From a checkpoint of a small transformer trained on Wikipedia.
Size: 3 heads of 64, vocabulary 8192.
Architecture: LayerNorm before each block, capped logits.
Training: a variant of Muon for these matrices, 5336 steps.
MLP neurons of a small language model. Each row is named by its layer, matrix (up: input weights) and neuron, and shows model dimensions 208-335. Each number is 128 + 24 x the weight over its row's rms, rounded and kept within 0 to 255. Numbers have three digits each.
After each neuron's rows, "fires on" lists the tokens most often at its 100 highest values on Wikipedia text that the model never trained on. A number after a token or word is its count.

L4.up519:134166117118147121177167111136119123082130152134088187159128116147121156134099114129212106126144166181088106133113112120108157133115095133091116128149128144143146137131101116139146144143133164129142104098082121159101110157119128156140086117133128099090147112111108122161107116155164131097097158085128141171121148127154111183107104132133144141114181173170115118147112159134119138111137
fires on: "=" 16, " on" 11, " in" 8, "ed" 7, " that" 6, "Career" 6

L6.up893:161145136113132123162127127120114117140126108116107177117085123181117144115132106156119133110139184139110112123154106131130128078136123144200100121115137158118129144120160104122161161123148170137136134105099107082132086104113153137138105119130152137136107120132142140130110123130180120140158142071143096127143112117123146106108162115172091158143173138135148138138106155092112104131161
fires on: " in" 88, "|" 5, " In" 5

L6.up1029:090139140142143147127136095103110149116134164115134158122116145120143136134100101157114111141107101158123101148117182127142147167133102113116131134122144086111118117104144130128137159137136134112115130120109142149114130138163128110151122158161114131096112148094142141131093135114101155142125183077100142103164155125114143104093141149083137168112089140147097111107127138134121130111087
fires on: " |" 26, " at" 12, "," 9, ";" 4, "Y" 4, "R" 4

L5.up335:099113156155103092126089139111112145109114142126124109136101163159113134148140139141108155129139147125168131149160141130146140150163091161077132108107142099127085139093135143115092179135139121101132104155167073122143122114113121143120164094114123104126140100141134134104175153172113155115111107153109128112139086150093113163166107145120125146137118115109129128134113148135157106157110
fires on: "'" 13, " Republican" 13, " there" 9, ":" 7, " District" 6, "hi" 4

L5.up136:094131133135122133112143108098137125123094138143164156146134138114151152104079138142153101124136130133117068170142117129086169111137120190160176124120159094101115132120106126116082105131133102109118146144095113147177166128153124107164161152124162120127093125147149128118116106147084151150141112093164167093141147130109107075111164116101126096104111148132095132076143107156180116117099
fires on: "," 68, " and" 25, " to" 6

L6.up1085:168114100114139114144147104079116166129117125114099129108153137092114136083108109132140092149128143127159109139151133108100152113125127132128159112103164118108127152133108173149136157151121108117096125169155154132099128100140139122109167102088147172149118131131120124137160112167090139120130108112149152083156104129134102086129103130125124149089125093109138096113173167170082109097071
fires on: "," 33, "bon" 8, " she" 5, "to" 5, " he" 5, " Gu" 4

L5.up116:114127097097109140161165127081117102085130134185140132128130094130146123098134131130123172151151126117124150174122092088115149126120144146131154123131099159092112112111141143175133110155119150124161156130129146134163174148149129114140134139078155105126103115174129124108147152159112150129100127146129102101073148131099163120121120136140135105161114140145164116144136124120164104099102
fires on: "," 46, "n" 11, "ou" 5, "m" 4

L3.up436:125141113108133109125152122111161112127092103087111115122175099133109171154094106114164186132115127129094131114148122119144125143133097127140137098166136147126109115183151170133173138106111159130139155115126161137134155183133093102116111176114107150187083138149105149116115121135148160145153133118137126137104142166128137116088082089136117140133137084127124141111076128131103138116114
fires on: "." 36, "y" 7, "ym" 7, " for" 6, " was" 5, "na" 4

L6.up995:103147182106130103115118136129128099122085111130116184164094105142147090133105097109099146100120083139109110147131124127099127121114102109123104098091120148132097145160132120071111131142123119138135148111109163178165152169126093128151142145120114142128134169138128116127110119142129084117215119137160107118136161105148142144133137156171109113107130125124131116141122112117157135098135
fires on: "-" 38, " of" 22, " to" 10

L3.up507:129169119093165140067092108161089137112083126170139115137143121132129136120120109135157175120135113148138117130161092130139141134147159134112112077135150121136100121117173128142109137173166079079114107138106117101148181111118116189130122110108134127114130102103134105163151140169105085140104106096091165149106112146143094139108143114102138118135096142119115127138124121121191113143147
fires on: " |" 28, "alia" 9, ":" 8, "-" 5, "'" 5, "ner" 4

L3.up1335:151116132106111141124155103152083095114107116107114102140131116104106113140128136111152141123142124100128105110099127121139125103090132144132136131110129148088175116141130121153114177141132149119140117119098094151114155165129111153108138136148141195107134126128115134159122156128151096118106138162143222118139118147129127092102149102160116086102154162150156127111118104149143156095148
fires on: "\n" 26, " that" 8, "\n\n" 7, " included" 6, "p" 5, " place" 4

L4.up615:096153101144146111108117119142167163123100156159150128132094143093124104144156157139095119132152093156138112126110103118166123138104125115153181116157119173132128140165113124131134132188082059138118081128085110103131142095134166111100112116079118149106116084132115116099135177111103147114121092111087116117089191145148163137137128119119140116134162090148144111132140164105114108125129
fires on: " not" 34, " or" 5, "cess" 5, " int" 5, "t" 5

L6.up968:120113134135151112131146085162135089130096113156148182150120128086128117122115127154135144137128117146121137158116137117128107127159099132107144084154164158161139114151107129107111112127121094153110126130175127142123188147130139144166117090135091142144132134130118089161127108150115110125150151122117137147183159066091139145157132159137128105112148121158156124109120141098136154154089
fires on: "'" 30, "-" 21, "/" 5, " partic" 5, "oon" 4, " of" 4

L6.up719:151134197160094119150098103128129087075089170131128160134149155186112101086122084139124119092128151122118086165094141114087127108120214138096179096127118094145137117135092139106158096125130117108178135118144113128145130109109158119102134104106105143109149149076132142169185130148159142142127113083146114113112123094094127138133150169126127114149126091156105111145123120134119110128111
fires on: "\n" 46, " Bi" 7, " on" 6, " of" 6, " bi" 5, "Ph" 5

L3.up936:108144132148106152123071121149141130134124118117141191112136174152144145093108121161166158119132121144065142166092119062121183136137130129160093114134109089081109113154139092158187140096121091109151169091139117115126090104139152118135116156115153101131108113117113114114133107173169130111131129131124101125160141097117119117137137182127119144160127162168137139142131111120135151144104
fires on: "," 31, "sen" 11, " in" 7, " Cam" 5

L5.up596:147132104145128116147107120105129133129152140127139181091185166126111112163094095153105132165084130117100115129139154088164141126108098138120134188123130138128117113147113104123162125125100146121150104140114142136134082133137055134158158127069110132134107111162106122135118091114159158145099109075147132124083095146128129096135130112146163159076149143123149153139145113158134150135156
fires on: "." 24, "ham" 10, " end" 9, "n" 5, "f" 4, "ar" 4

L6.up1133:134135146132143136130126159105132134130134164152072127093078138115139168139122135064094128129130150110094147121158150162119142136114121170084113123106153147114088125150172123110125161109105156119102124107117132123100138145131112159117107107130108071146120102149109111138126152148142159076080152173158096137131125144091137103123136118147113151133104131156150098112081137110160124129114
fires on: " (" 44, "'" 20, " |" 15, " -" 7